config.toml
n_layer = 21
d_model = 224
n_head = 4
n_kv_head = 1
head_dim = 64
d_mlp = 448
vocab_size = 512
activation = "swiglu"
norm = "rmsnorm"
norm_place = "pre"
norm_eps = 1e-05
positions = "rope"
rope_base = 10000.0
rope_fraction = 1.0
qk_norm = true
attn_scale = 0.125
bias = "none"
tie_embeddings = false
parallel_block = false
init = "orth"
init_std_qkv = 0.0252
init_std_o = 0.0
init_std_up = 0.0252
init_std_down = 0.0
optimizer = "muon_variant"
lr = 0.00628
lr_mult_o = 1.32
beta1 = 0.9
lr_head = 0.0075
warmup_steps = 36
schedule = "wsd"
decay_fraction = 0.876
decay_shape = "linear"
final_lr_fraction = 0.0
batch_tokens = 16384
seq_len = 256
doc_mask = false
train_tokens = 265300000
steps = 16193
dataset = "wikipedia_en"
MLP neurons of a small language model. Each row is named by its layer, matrix (gate and up: input weights; down: output weights) and neuron, and shows model dimensions 0-223. Each number is 128 + 24 x the weight over its row's rms, rounded and kept within 0 to 255. Numbers have three digits each. A neuron's up and down rows have the sign that makes its largest values positive.
After each neuron's rows, "fires after" lists the tokens most often just before its 100 highest values on Wikipedia text that the model never trained on. A number after a token or word is its count.

L12.gate364:140094202120131176137172116076149143124106121150101127100142143128118148120120098124111130068166111177129123105129139182183117159092113137143145119127142174143143165121128107143156181152133114142137181169108090141138108128142140164138134153105151141133161120131130150117130100114141133145140155094128146173126138081134157097123089140110141126154152162178129141113099097147086123138158062102124158129176092138132101136105123161167113104146159128149131137138143144137117140119088130122146143136146152125142125126105158154161148094103118141106091110169114117157109118141147152120111148176137169155163154114128114117139129096156119138127094121113105115124113141113115161103121
L12.up364:096100113125115131139100113120149150115115107068145131123106141098124127115126187092156125126114106160107125093127108140144091125117123089107128108135119182154139093110161150091140109111108125118148119137174135159109118151134130120132123126124128081137123108144141116125116146112135171162125115103083128128114117120105120135122130143152136138117115159107119116132178096106077078164129124151151117124156139165150120152132171124101110147148114093083120165104136118141115140164103111085129108136095086113133113058131153130112093135077124114122147104084096125115151127125145137110111101112128092115078142149133123130107136127177165115150155100142212134060124116071116118139104
L12.down364:103101108152173097153130153070128132141110108091131101085132151169121113122066156128111157089144096137114153177101111150090090123097134078139156135122121161164141134113089123113133117122142098130125112143119149129123151146132099116130109113152162141122125101115157115142065147160137127111120124124170118142114118097122141130133140157115127141133121130152132136147112086152131129140152126112106167115123132118125129134122142104173172128093153112150120142154130101079085114124144120153098094110138144113123107100090139152090162117097170106089057128133121099115150160141130137123110113139123147098154194111115137132122117133106101155200128119123094095158100115084139171108105
fires after: "s" 13, "=" 11, "n" 10, "om" 9, "m" 8, ")" 8

L2.gate77:101177116143186146109129109125141159133114148098135137140100127103131185110133104115177155133120121088143113126131113127165176171107054127127134116146134121144148127170128130138087106129122140129128149160131115127109152125141171116133098105196116128125105057120090108148133171106127130128143124123166112168117116109133116119118118100130150121098139178096144147133098185144127139088159127127110159137106121087128156151108136163137111136150107163132162081139106159113129121141155123119102081154132106151080123141153114137128112142132127117147129170111120132125167102134129122110105120175169110116134126116139078103109091085104071107115118084101138142129091126121104124141132
L2.up77:138119154132102125128165138114117134157114102135140123112131092139092148158106105071131115125115129105104144097125125096176157133101150141133161120139152118077123121143152113124134111088112176148130098120116147173100187111128141131117130134164137130149145070134124158134153135140078143085151156058154139138141157115097086091136140148128146125176135111142121134177135152153116140133075119153104127101146113108153092144115130132111145105109196158144144163182113136152118121158148092108125104129096140122093163156150106186144072146112120127130089142132094112097119142142118120153144093150119144112129148126119130120084109139140136122103112132148153153146144096147144104107088
L2.down77:110116143117125132174154088142137151172109143134181129135165146158113125140096144110123135104091122121120177108127138078122137164106178119088143118099159149120111125136141163137149122138122125157123110153179160152128081106114160124145134125123109108132182144161107113124151085155124194176120151139151140100125132132132138120139152103122083112169126133165123150146120140144102123139094202118126077113143177152102153166190102157140130141118106121125082138110154111122105127113097156143134139104146107146142134099077141102124109175140110147123122142151085138127147147139108136158124150118135172122141079098130104157108111155112142135115128113142109103093150136111124125161105
fires after: ".\n\n" 28, " l" 12, " C" 8, "g" 7, " c" 7, " h" 7

L3.gate247:100140141082126135111135188129108135150124108146136122099119132104098169143143116146145137142101162125126103127120100179127114118134153147146112119171136117173078109159126144110129088145119179104135131117091146132102148152133130112166167144114142135134137171134112111141151155125149134135146116100141164149116100088114093111099123168106103156148125084105132085120167156107104111093161161142118127124138164094087108140120143135145089129109132147170148136122114111128141141098135151181129160130126129113101110114101112080126079118117157119145099065156138088164108086182103092109109138091162143105088142191115137134140157108129120143123155120133126119169129146094153146124120
L3.up247:118160101158117143119117180122127147153124120108176104128153120055097158161142125112117182131096189109130134127146139074109126129161142133171136111095143163121108151152130165127142114126118118121145099156128154169128112118099109164133103131150169144152129107103115116133126142118144128144115121124075144194165133083107122087088151118135132153101136185124097133138162157089166145112177156105135135155130128106097154133159109148147091112176124119125144160122108136128130082109141122139131133106109126107138088108163137118127131122161115132173137081113100122151146151154135130138137141154177141156096148124164140111128165096143120167127117117170111096109102126116103124115126
L3.down247:153164109167193150109173129090103119145178101104121150131137122116091115104149142120117136128163063115130111142128123148138105172120105150113125140122102155106156064149156105168128135117151146168119104143105135150118158123123155087131121121119107082116106120148099116119114084106097112106166142113115099081129097184090123098150136136152076144098152096095135117103101112102137086100137141156106121150135152123111117115123150150149104125135119129127134110158116110132161110129139124167151121158124124115141139109140118123123165102113139134161126118138128104129120147178142147129160094117157116097135119140093210123131124102150150161160110118110101109089098099084126138146097
fires after: "u" 16, "at" 14, "it" 10, " n" 5, " L" 5, " ch" 5

L2.gate61:108119138149120166160148155113088141144145138160124121103110128120095177117122098138130162073085140141151127137103118148187122103074112169158152126134122126162088117159161119148114134140137113119145170128104140119102126161121131106084129175130099158162189087105106115117135138167149127145133155086136154146143113089157119120096107153086112156123103113115088080152116147136128114122136119127101116113156079101086103134143145109122118120133109093125136138121144180110087099170144152093138147131130136041101113169135133166117140130148138107151111130112157108107135131104112135146127163082139110106162138127159144120136120112125099122109118138124128151152129138125159176145113
L2.up61:067154117114128142152120125132130145112116126124146144117137148125123128073121080116148122109144134108129109107101103104138139166130116125180190111139071083157127178158177138106156082125104145143092166147098172139142075140152075096114117115116123128103151081112144109095130133118140134126106116125122137148116137172130131112143095155163154159145147117143094099137097122083093140132151145168136127160137152142103188127111153173120104108137127113131156165106139119133163106119160131104147151091085128083131108168173094118144128115127136133133149117152113164093170140141138154112136114143129128120160153124164144130157152147100114136133123107127091137139111138086125128167141
L2.down61:135151130147161128117106110139101133104175095081125149184126108125130108135087141158153141110102144133126150128083079126096085097121134117187166115149109097087135134107085163124110134127160123168127154114141122095148084164118079158130151149121135119100099161108104111165136126136144099100137136128099147143111156100162141141162114106136100143123125160092159145132099128147081097162119119123137084158094117124136107141143166105150125115154124125067132147132128162114105159121141090137109152129131075122164169122104133132100146096123077106112151137109103129127144139157159102133102120148130145119142113104139163109112122132174095095087127097132088164142134106113120102112120
fires after: " n" 27, "," 14, " v" 6, "u" 5, " " 5

L17.gate160:135114144091130148101193145084135155147132118149116107140110110149121194118122137126118131125118127133132118143154163159150134156107134138111135143163144108106119118074125089120103151092129116141150147122144129121093083125124134139082131123132126163116190094100123086146134077098172113139143126133110097104147166158136095146129120132101133108101130115169087141115110136135097110137133106150080144115129128171120109160130151091114135095123143114140135130187109108149099169127104100109133084121098125114114071082098150154133155091097110104116088143153083151121117138138101146124096120155110160168130137130089126146129147112102154126063131105120178132123100094148116130119123
L17.up160:113089152159156136094126184157127112159096130119133115133082118100143109132149157137143144139102103133137128104131091110123127127121147124113121178116129126117117096110137099094105134116126123104124145149106157117139102131150127134130141173116124160108154160108099116149134146129103163117111086152148146148134154136112085167112166125147117151136149172118152141111136107179111120194123119121143109129111137177117101113123118114125123168104140147127129120140136130120131149146123133127141141133098147153121034090119106182117128181153172114112110117139099126135124134155067143109134135210134081095077167084163161128164144121151137144133096101128120124121142109158108142130083
L17.down160:115158119103095092142182127105138134074126147131125131143127128132148104116151111070106106150142110152122115138087108103193156185128128118126116122093123139115114119165079154155100164089118162141128136178113139146153124153147131151101099122148163159104204138124101139170092162121142119144162111124078150163103152147140143104146110120155129147124112103100113158119159093117128130145134149118127114113164137146075116119128106146089155100097133129138077135132092121155131115114114184113097155158116140137111141107139125144142117129122147128131130141129106171113124152142109139107101117125120147154184097138141151107125109159131139081148102146199158133135118136106131115140103
fires after: " re" 22, " A" 9, " to" 8, "es" 8, "n" 7, "s" 6

L2.gate153:088092122089104137112096156160129122132157114119108143125144085185068106134128147131145148102104126123136127109125126117104105151109106127155164146160141126115130135138133161143145147139109089113146107104106139129166127167160143114094143149103156133147137142137149097119181161092184135110090117144107122147118150135112131088103132154097122149158172107113156136162140143133181133099151123105171152152160130127123080130135114116129115154177135135139154120115095123199104104133134107148132095148129112118120089137154094143134110144168153112175123144111097112102160170116102111135102160086091150165117135123131134155166140139140130133130116152105135173120124107082112097154076
L2.up153:141167150118149134117126130115138132125142123147156134141136115103098140107131096104111081122100124158141126142167150149173098104161102094111133123111112133117126117130122132127087103116126139131144160104138113108148105117128124130176136143121118115093139124119113116125156179138113098117166155091131131113159148108078107156134133145093152117148073123149115127122125147109097157135140164200111138125136145167123141141114110109152131113145141146139081117134187144122131093083129194086069089105131105180143150175112131152140148115091097138080103160118147123115196108125138129096115109105123117098153101123183103126114123063128104109141097137135111154137129158129164144114110
L2.down153:121149157126133135128100137083132135161145130157117138097123140089125112150149163105121116145136109159169129108136143145109124196132147121124121115130074102164144151130113152143111131140133130131115096149102132112148142185153110095136143122123118141104125160128130105139127127160144115108123154107107168128126122096105103151106112060093145146121169164131125132138113143087109131092119130167142122110095113172156154113104097098159129117121141095122124097156139101134135154149156115129095118118122111122049145111126109137094113127116072103148124145155134129117150130134142177097138106105185117116140148159175114073100121152184125091196093164122161150113155122114115116085121
fires after: " m" 29, " M" 27, "e" 14, "om" 11, " k" 6

L15.gate63:148158097132195132125140135121117184112166096125166138181151132105160163120155123136130112092121112124160150115152162123106136143109122153095085100123140129137153114138108112123142154168124167127096159175117117169148112134154096096141106113131136120132138092107115157159125145155156141113136113140105123159100133095142138097166125145153103092156200134093160122066141133133129145119153131116152103130139085135127105150118116157152113137125115129161130120128128145171117128116138119111110144115163113144114123146139112135105094148145129138122109116149154173173119169104131140113109117168180090128112108124139140134135167153182088136065140189117135140133102087148114109127161
L15.up63:100112139116100106123105151112069115113105127134137137122112164122152143140107109138119145139080166107170127122144142153144106118125108112143097095124158135112164133169120119103122152135125118140106125133129130131168152123111082132126148132124107102103205124133117144130086138133110121097189114118151116184130117127136147151120159109173170126107134101131150080147149162155112144104123119149132131108114082128108084116105081167101096105125175090149145122153133109160115114150165106128181107086115148183090112148189114121136146142148149084140107129095159114128104135100096137146118126140097124140154109111153133141148155123105118155153094159144106154123140118182122115164157
L15.down63:136092142133120115106094112146145139136118197095138170119117117115137177157159099088105138115115118135114126132150163141142156152129160109108131094128090088148125111158074121130140112184146115116098147140112142104114103092137119165081081123145139133116146133129106123141109124089119143114093153114136087098121109119149126150161119145128138106107119152146130119140134120150123100137163157146136113096130151121091109156086168118124139128146111109128182138147130130114140132125064142051136144184107112137110171117161115139143164141137150155117150108140159108139157139156082122157138116123105164122086098162125108156126130140093157160115121171141139107148123134185180099129117
fires after: " h" 20, "av" 16, " t" 6, " c" 5, "g" 5

L12.gate172:101150120161116162142114171148114057135154068168132142115131100144129121087101087063081134121107160146128120170104187069173141140149148167149136117111137096100126120071111166083105152127146122148112135130115097114154113114111108142113112172106125148117171156125141184152139145107094127132102113138121142128119133140106130125103129123107118148152156145121127123141136135120157142182108116149136095135093116139099118076128185157110146122148128136133109121132088130142145146152110111160158123076129157130151111140138138122127088093156140117157124100093061124120106136112119100130106139110151079140127140103141122101146140146142139143143075133133123142121133124126123112130124
L12.up172:131099100154135151155135102147167153083171128130122179164110125140119134091101136170125114086138105121133121126096117133136137125166136173104144126156110113120102102103119148130140133142165161105138108143134138114098120110122151113117119131117115144115112142115159176172141122129096132122146129094061168118123119170122097160098117127167173118127149111098145114091130095119173128085108117101091144099192108101154125121099140162185143152097134122102123076132061134111107118122153094110139167080113112120139120133126169129109132147107139117122100095164123139134127106147111123122095128107129130142087194106120172125146145140148115114134103089119144132087160123108152135135123
L12.down172:161147134144114142121119157185149135135144163112125157082131143118134139123090138097102128117155088144115141080121149118152148094155155140195158101121143095150141137095129119140151127146113143129168182185089185140115109128107159135113136178133093116164145156164138132114120135166133112114148109107161140112128149123122144150150084120143147113121104106135127103144147109134170123161143147095111171119148163190136121084141120104118115122126123111160167103094130082157134129164123124112152164122137137136117142148165129146132163132182130084114154097110138148155106157113116158100134137117154146110117141077090135139101130120115110152077137154132153136126123131106124083120086
fires after: "l" 16, " T" 11, "et" 7, "a" 7, "av" 5, "and" 5

L7.gate331:180137123178131188159122157108152157143072120141171144100185171202105115170119148120152137128139142134148112112141114134122126123143169093132164137055130127089137131122118109142118135114118133094150113088167170143100136094142112154117079116100120103135127126137141146100117116122124135138136130119112115133160106108127152132142091126118116140118147143110146110109179143111122113111145095106117133077133123092080115120165173162138127101133135120147150081160114130093070123082118129161098142093103118103109163120141098143115103111127132134110152130132114100142154128118122110164110173139086108127094126105117111136147143133135106117106139122113095133130096078120087123123100
L7.up331:140110124162128141140150129114119124105177125131119124162150115110146105108164141136139089154131066141097128134171110173107161133156170148148142107118147116098097138119104119138166084081116157057127095144160072125154105125092168106120126107146139107111097128137111082125121139150115149136099119157153145098130108141122128145128115069148193148113136137167122090105135150125091129127139150142121061135134146136103109182144151127134160098140093122132127133151116098171153095134138124161099127115131124121177107130086139123101172145129103131154088147174142096127127089165134119103096116138111131078132100127099122147121140112128086117158121123133141121117131134155126108131138
L7.down331:132162113103181160139158088116119106111104075179108141118097118134111128114137141141143108073162128174091148124160108136138121128106105095148105152139119098140131156126110136093132136131128129166135100138167145082097079130163148156106148114133156104119114170129118121133120092083167120100117136078150102142177129147143130154167149122134102111107109140078135132128160142096146134124154108127162107127118110104133142167123122126133124201145108111131170162171124159117129099121156124153148099130121116115120151136125125139083125116137129085164102166141107153131147114106120136144161159105116076119147114182164126089131127116118094109103108139150106116163127171101139098104133
fires after: "o" 29, "e" 15, " was" 14, "s" 10, "ere" 5, " M" 5

L3.gate385:123121100085108151160186106128121133121086125126182144144120108138172129129094099114147131114129166131130101115127112159174090128125093133145148134142143125111095141100098118132146117149086134122127127131122107123080117103157131147108162161140130156124126111121153133143113141120090108114131137097155160152120145129125080155142156136120157135167134109142140127092134107128152109146155112126088105132144089175125090113163148137108114106121158130127131180116153109100112145145166088118114147077089134124134139123145159120115141099157139092129132123131090116101108165095099136158057112129152120132132168114130123084203145158159143125105110135079101116141143055106134125097095
L3.up385:117135084112134136144119159115110123172113101169139116129109152126126148100091106143102102161138172167111102101091140116139123108130128126110124129091122154127164119147073110108141084117106122124119124163122129110165073141082098106098128119137118183134130170091143127135132126158164111125146100145151136158111132123145114168136099187131184158146103137170178134064113139108137172144194164156125142141152125116150098117130141163127113174095154118134119148144171131124072149126141132105113135089123083133158098125107138135125106113156114132127122128140105118144103159125083139128118105144078120113119139144171132142139110121151090137115107122144083140132147148135164108126147
L3.down385:155152101146141128092130078155136153115084123090167139138147177115137140148134104109135102126106109105144139133122120131126140139129100133119111142171127165137118129165117147130121146155114130156130142132117138108140164104114122121131110193152088130097163132144110129114142112056142119137155135086125132099074148145109125137148182102149127108121128131151151161128130161099172103122120082097155133160132104145158073115123140132136116120166106174114159146176090112120135087113134128152183145120138144087113141159113126160138136174099060093145105109123137136147117143094127106128116143168165119125147121170119112094142164153141103121079159113128100147122086132155120103152146
fires after: "m" 14, " P" 12, "th" 10, "ber" 8, "re" 6, "ers" 6

L13.gate197:073148155143159118134128106105163117068148125131076121139124090130113122124142106138107133159195117153121111127140091133085091101117163147102149143132100157089172140155158152129144118177086167130109127134176141129149121132148130114108136104132162105107079103136127114127117136114121089102102105126132129186111165101123148115140122094145103128168125110139128136087162176138159116123123141106150149118145105114074141152121122129135122131105115127132094057133112154120085147156116122147145143115156119167141128161125160106120114172171130098092100149089105144149105138136107131128165117120109129157152135100119161126162108124137145120151117150144157117143177145151141107084150
L13.up197:118111086130123164155140120116151090146180133112136170108134166089144123145142145143133096137100094118111126166112119107149133122116134105098098158126121130132158145169156099143107167117128107089106114174115155123155121124129105112196118124127170141112075135134101147163163136115144119134137097122113159174136159123095156143100149145183145110151111091116123122122139089126111123112125143116123078105094145171128135160121150130153129087093153138103152106103103158115151126119069134137074122154131143156137127169133119166142097107153128110150146070124134127153122099151105112154111155131142080119147097132100150150135170143131117175115144155113136064137118142140095115116139
L13.down197:142135140113093126096148161164126104155100125119109115118144141168134127110113177120136160124168134098103135092107134128171132105133140133128153160147095126132128169114120114086113116084101146146109137112135090128136139152158152124150110133130101127102155151116134102142174132155174124104152125152155147154111168134113093100079096162134149120149180140103126112132108113135113074163087127110144144172137085102131102146147137098112129105165125150136101112143144143151170111163147143125134154168113104106155129173099140132123108086085116122122084175120109151076111123108119158152080127142127153141140118135128109126167155119145100103116136111171169165146083116152107138183135
fires after: " it" 17, " c" 9, " b" 8, " st" 6, " H" 6, "u" 6

L11.gate125:135132176116122114119136119159109165117149103116144153113131106134082109119122166145075160125162100148154134118099096165124137136133115146111125127113112140095114092118113107146140136145141178117120134116109126135114100137141154134096094140117119166075126122128101078125164140117103153125101170119107133114132181114089124151152146155124154089097117095141091146123113093167132118147109110124060111119122127142143076088141102110118118162113096148098155126126197175157122124140105160136098112103098103137111132118122136137088105100156110131110140133091134140175127078149130155137099113119133087126106121162097114124087131118160116102077115130168183088128145118136109106154134
L11.up125:166116183113140132155151140187104150173089105167125137170114101089139102167129147111081145138120139129149201101113094106134129125140139093122100156163095122100090125119104097108107144125097141105122110118166130148119136144117124087090125138116150090096146131075149124097097121150135139139167115079132169121163109113105117128140117087134149149133133130140103174112112080153147103169110110120111080159121108160086151109117129118117179177110154154131069150139143156133132117128115105109144147129117162114143100105148126156109169135116107117146138119125113129144115106123177111142139113100134157139133140093108105119129130114142143146121087091137118118121112134098144161147154
L11.down125:072121149126129146103126111092123116091132139153149122087130142139126093088151173132119131131156128144123113153097157102081115127112098126114119149158127091091105115097132154115140126134099127093135136187140106126151108136101086122143135144116052154101118130118156119083154159148138102158138147175143124126154139112130153175111157121149128112088121145144112135061113114157131117131114108130119139166128108141115122135096151121090118109124137100137170121155185153150095144116161120130122156158090147112091157100130150116103098126158081094114112121118155131115070120113087161114154116128122138126135126098084159141149145128103150141148119111117083143154093154148140151191127
fires after: "in" 16, "s" 14, "it" 10, "es" 10, "re" 9, "b" 6

L11.gate109:100130148161125170129153116115122123140152153120103121093123126126126108148120129134117086135102104084118164141052127110202116155163161169144143110106130062101131130076130110117155109138125131118128136154116123104117111130140104118167132180168136121125127124116106135146120164169132130145115104122133131122145113143148105085160140193131113118142156129154103164147143146100130129137131116125170158118115146143102107120104186124110142102133168139186122133113124087109138110156143127093106141147152107118101078134142109120151119146123113153141142137102093136134131134087113077132117141099155094081110146140143167070140154122108153111151167129087176104136109097162125138124120
L11.up109:118113147145092129106157151119135108117127133119098131114116142160073156100126120145136106142060192125127120135100089139132134089125129139136113113148084125102142115101138140162103174153146097110193110131119138142106098144127110151148158141111177128127178154122136135118126104108109120177136149109122095123144120131152134145136147147137083147114106098130133081131142146133129133094173138172078115081143132148151141132124166121139182160140150089126128096089099080137152120128177103121148118159131088131130134138085084144158097079157091110140147127129121103094118160112103128152147168092128147137115168134120121145140145167118097098129152121094133138136167150141130114123115
L11.down109:108087124121148137104132085164139124139136141155178143108111128128096139127103082130082120129141136142169089139092110105109148065128143150154128154121146129101074146095152136146136083146122134094126126124138134094110151112068105124160158142116092106190172159116118154141129120111147148108153133128099124102105168124099159143126143139135153131114123135111151120129094142100176114115162213119086146135141121136144137099090139115162128152154098110106154141079159126086123159117123117099113112134135105072099128130128145132135138115166123105167123122104102114143110125150093094127157145100118147153135160125138147117118147106085140134112108158099074143115146159127132137094114
fires after: "h" 20, "i" 14, "on" 10, "a" 9, "k" 8, "av" 7

L7.gate245:089118127109130147139120157132095153160137115140136109149150106090137111085150133099114121138177140119113130139126132120152144123101121146111128092141091166104131137146105109142115157125135193122117118117094140145157092114090134145117110162055112159130135108136132146062147130096118212131124142139105117117145104108097099108151135102144109112071088150121135135099104134140137137099104150114115137166105109110109092170145126136112076099144101110133142150073143130140097145163153153161120157133123152136134135141115105144173118148098119116128091116133065135141139140103076145099124129116129166109119147087111158115127137151161148168086108118096134141178130158148127110120139
L7.up245:151115092137194159110115138169106134118093130129164126154105169132151104119100134127128118134103145139144103102130116177121160112140141130104141074108175089099150182140085098157111137131121140104103116159102115128129118096104163146114106110157135205134115130107121158130098174075135172083097169111166171151128111132130149132108112149150135108155134120120099118103153113130121123115133123109124118106079122120142102128111099102135127150086139123168135169104161104127132081132138143147184136132140135156114126146130120085127080077121134140130168140132129112144121132162106114124140165150109139164123134147136107124118150101105114144117175158100145134130136091155102113165153
L7.down245:116102129114157113129128135120116133123112166098101071129125152156144109097115150158152110145137134106161103166131171109181152158118135131143137125129122135097130151140120122101117123091096107125152114117141116156079114130123176107101172123149126164173076143112111142125151124123149129084149145142138158130072152099111166124100133141083163141198107118131131133140153139158128085111142123101171155135122123095145142088159148115131102159163105098165115134131172158134156142155114104148109094078132123131103106115113099086169106151154134108130193134108180130129118159134122120126130185158132124156125167157104151144167156136127131106140144126127138126155133117135118156129160
fires after: " t" 22, "t" 11, "u" 10, " T" 9, "et" 8, "in" 6

L13.gate439:133141152182121162150100118110110120112099072102114143108151078128137112153125119160119103125110149128107140094119096093091088142147149130134140133154107152126116128136150173136107110112124143159179144069095141095099093140112169093144122121093097154148139121162141147103179122126110129176091123103151149121129106105146095132159113097129107109147113153135131109071110125171116129144135140119149159111086073124127135156100167147135131131161107117102139083136131106130150152122093112126195152167131128109118080160130085122164129119117100118124120132128115158126149103120145095120130112147136158109093109148162150150139131119084141179118089126127125125116136120160132119129183
L13.up439:072129143124100142120104126158114136107186126113100137125170118134096070149146148105064142119091149144200136115115120135138100112060123136113116130090196120126142122158128136110131129130142111150148147094128098119137128152125133110171144107105114108117133120129091101120106119133112139093125151128129115168096088132136173131117147135127106137096136156117168122118137120089142146165132158160116176138159109122151101131119159137171126152123120119126135129123154180117127169074119130152134153145133120129122104123164131176132114139144173128123129111111063132111152086072089119099119112124148108123145099150118121137091094137104110148165130133121150126096114143108153077151140
L13.down439:156136131135145123105102113127121166097083144148097167113109119113110111136110142146116086148142160176105157138084156138135111145138150105152108136144130111118108126119104135122102165129130091106104109106144152114123141156090121129096091120082136163118130115125097137126093117147135120139127114135104144064149094144158151150092140091148131154162105170179120131113097118124158169145140119153122126113085173130155178146151092133145140133163169106154105133126100131132151128147123130117150119095119156136189138144125135100147144109114093092110101134132111114112157157170077140140133092141124128099136124113189210126159092103110137128136078113145168123111147125099131112148151
fires after: "c" 29, "4" 6, "3" 6, "l" 6, "1" 5, "," 5

L11.gate350:089122131145116170142156096116142121124065120139086143146155101158101148163108138133148071157097112120160134136101098121113137097156158150141125148177149107073132121130107119105128122154162081131167139094138133175133153114133119123110114165164124119202169175123139119116129152135145103145160125074169106133128097129092083104159088116102147171117142143102108087111153129158142148120163119116102099127098115135134151114130152134138110106164138145134076103089112129118153113119138125122121129101165133123140040098103129134123106140113122110135137151136147092137130131131093105123093119131117119133141156149105149105129115159111112089113133156123127128101137119096102122141152
L11.up350:129104136126106120143168175136136161176158087128114131129155138105167081104117111098102116120164134155133120123123134148115124106134113151112102120160093130141179103084074110105109108106157113114134077092120127171136123096090139083145135160154090125165084105100137148137147135152144082121122117114136091110133102082146119147101128117111114150120137126143095106115095143123112116123158109109087121128100140111086118123130140076164086134129149131149142122134178117104104155145116098125149134091123160114176096129111131123085141124174140102141100126137139088104112119067126112128119137173159080170146148128145152116144138165169131133110106121120112139142145118133139086086129
L11.down350:148097091125089117120156114119128105109116127125136130116130089121138137107142098161151097155123166111137085106093108143129091118119107131121136178158150122108139171150137146122144066120137132091159141116145112107145123146100114075127094112139147134128162133132121131137092157118140126162129191153106136117100138139105128121166143108123112157115087133130104111079124106099130128129182156112194150099099157131132147142106125085107129155124144145154128121143165100087142146146151112112161108112152160100141110131137138121153177122099110159118122137119106116098137066121164106132146061122101117127108135182116150133122192122122128136128098157124095079111139086155101135144094
fires after: " h" 19, "re" 10, "m" 10, "r" 9, "ro" 8, " l" 8

L2.gate91:114130100153107158138125112109116109141136143096151093114128075143186153145180124137108117160105096091082134137154172125126106156133105108119146084190126103133113142112124116124133116127163139116098147137157111118111127134159180127128149149172152097110154138127161156087110105123111150060111138102083108130123104132143179131068141183140130131146169157160111139158138126074149170130120132133118129130143164154122101100140133119110129131150155110132121121132091124117132111131129110096138141100144083134120116105146099133124132159128101127168125126116108117150126130127129106134121130138124127132150157165078150142174146122118103130152132086074146114056149147164118100093115
L2.up91:101155165090155151119149145135123168142140151107090149178076123123112138096137086141068134081094123152122161137164143124090128084133148151103115109148157168150136150164139179135145109131107135121116155166112174085150129110128144149132095147130138133163111147155108130120136107159111097149092140164126148149110096137133152100116101079150133131153163138122118103117132124157132142094118151125140108121110125102107147154090099115146102133138115163168130106161124179116119084103136171101107116113098120108138096129141149112120160088141128114090136159137109151083174086104133126142164138112114135115099144140131116136092169118126149107106137154105149148118113126156159112147073
L2.down91:134111131144155159139159142103154127120120132119112139125155116173128157117156135144138128130101124118105145094125121183166112158102176125128147148134082089176115178145115140109101145117104082111117133119140123161125162154131119106116144153117152117141130167124144115115099084117129116142107142132132139088108131133143160108135185104132089113148129087151127140125121061123136163145110095118122169123112110162136072142100129093159098160141121096082110118121126096099126059096135118084149119145117118157103076133124094129104174166168113120114173124135133122147132118114137125158129118097123162156134131126140168127146171135154155145144141139108174093124151148072114167120124
fires after: " con" 19, "g" 17, "v" 8, " G" 8, "le" 7, "u" 6

L4.gate117:107097164161117143131129117090114126131173090100120142098110149133191148157153150142093135111125125100115163111128123123149096151168121097159109091152121157124141145116120137131096163109099136099113175160074164088059093147174112128093117126116137126111173140118119109133133107135173147154115145112135128135107142123135126162051142156126089157159112111134117156159150140130096160126144143107134114139122098125128109141155118130140090119146170136137142117125148140137110127133169132085105139164165114129099124120113137118131091152082163102119109118089110169084117109114189101133149143142124148128135109122123127148156123112112125113092160109108090107081098142143113126106163
L4.up117:111099133151100157141156094134078161135102123122139081098128101130113126167165150136130122101130121137152116095123166170127102104119135115066136085145135142134152132121109087143102112114148116132079163137107117148152119130142160152128096183117106118173128133142103132120168140100143194099145115120143101149097109110069138075112135175171126117134125120166116139130130104164110117072179141150123097132138148103116136144131102115109125120130143126196122092144108099159117136087172108128120106145120103155124146113112152107119142106099112104116102100120116114141126112075091155133135158121118122109136133178108143110126160100090124114154094114117130125085128143099161137137114
L4.down117:102154153175151126184139089126136138151153163169126119134108150115131141066122169111114138165142103100135079081105106138130163081129110129123133072139163167112129136169144099128064138128152101127106155142111142119136129150149104134107157142137148187151148144115117135148132139131105165151119125157132137109146157128150106121130097112154163142091124120122110139138109126113113153163135079123087112100121077144177089110127161148162132136113120114133122091110174157122127114126156161124139087175135107142111147121123094117144116131125138155108108137152152141126117115110078127116122136141140152079111136149110163127119084109093084118116127167140146139104110122106092145139073
fires after: "u" 26, " G" 24, "iv" 8, " " 7, "in" 6, " A" 5

L8.gate221:141141131145097173078126151100115128168126123160128106179138147121114147109147176072156128161103128093135158133094125124150117124127139116128132132118114102171112145131097145107147136104116139121120100110129139157173166121135131118113138071120124158184129094119104142135107090111090172138094180139150162134100147164119111161146142119133170106122146129111100113121112127105156119155112116148130100096174101115160117131152133069119177095115147133138138083146147160152156170122143101143098144131108117157150152137125139140108112142101118124123135105168119095152122144153098105149097178172125089143144096146125141110171113146108110125107144119105084096174134155156125144169115
L8.up221:122127158141115113132128113144136114130135121156137184113157083105116119132146115113158071110117124146065129158145115142133152140130151109094130113123128164136135163164119142153095127087143112124113122138145136081123116119114176132131173134148074138095123147139086070099137110137086078099105136136112112158156121164107126090086151105100136139084122101136113151119101091121138114128168083086147120126152137126144156112082136153138130121104128144200094134143125127140150131163136122151122154159145141097132124130115107163158154142159110193163126152121174092113165140104156088132109135121137117130168100130138104130108150117137084139116110108155134092126153157116126151133163
L8.down221:140111109144165122126158119138153162123116105193137133097128078155128144127074111155112155128108130137140114127158086121109132140098139120161136128138140115156126151124111086116104110142177143165112117117117129168156150143144113122167163152111147104154132119110138156171170145139143116151112119125085150132160107127114114127115145104130097156073126137125162116160160144138165070132113143136126146078141135115133122093140118109121126123128117076140118159160142133106134156118147192147113098098119086121128104125175171114099128151129128129105123100138135145160125119133086196118167148158137144168154151155145146146132154163074155077148127119108134153118124166108107106093086
fires after: "e" 17, "o" 13, "on" 11, " E" 6, "E" 5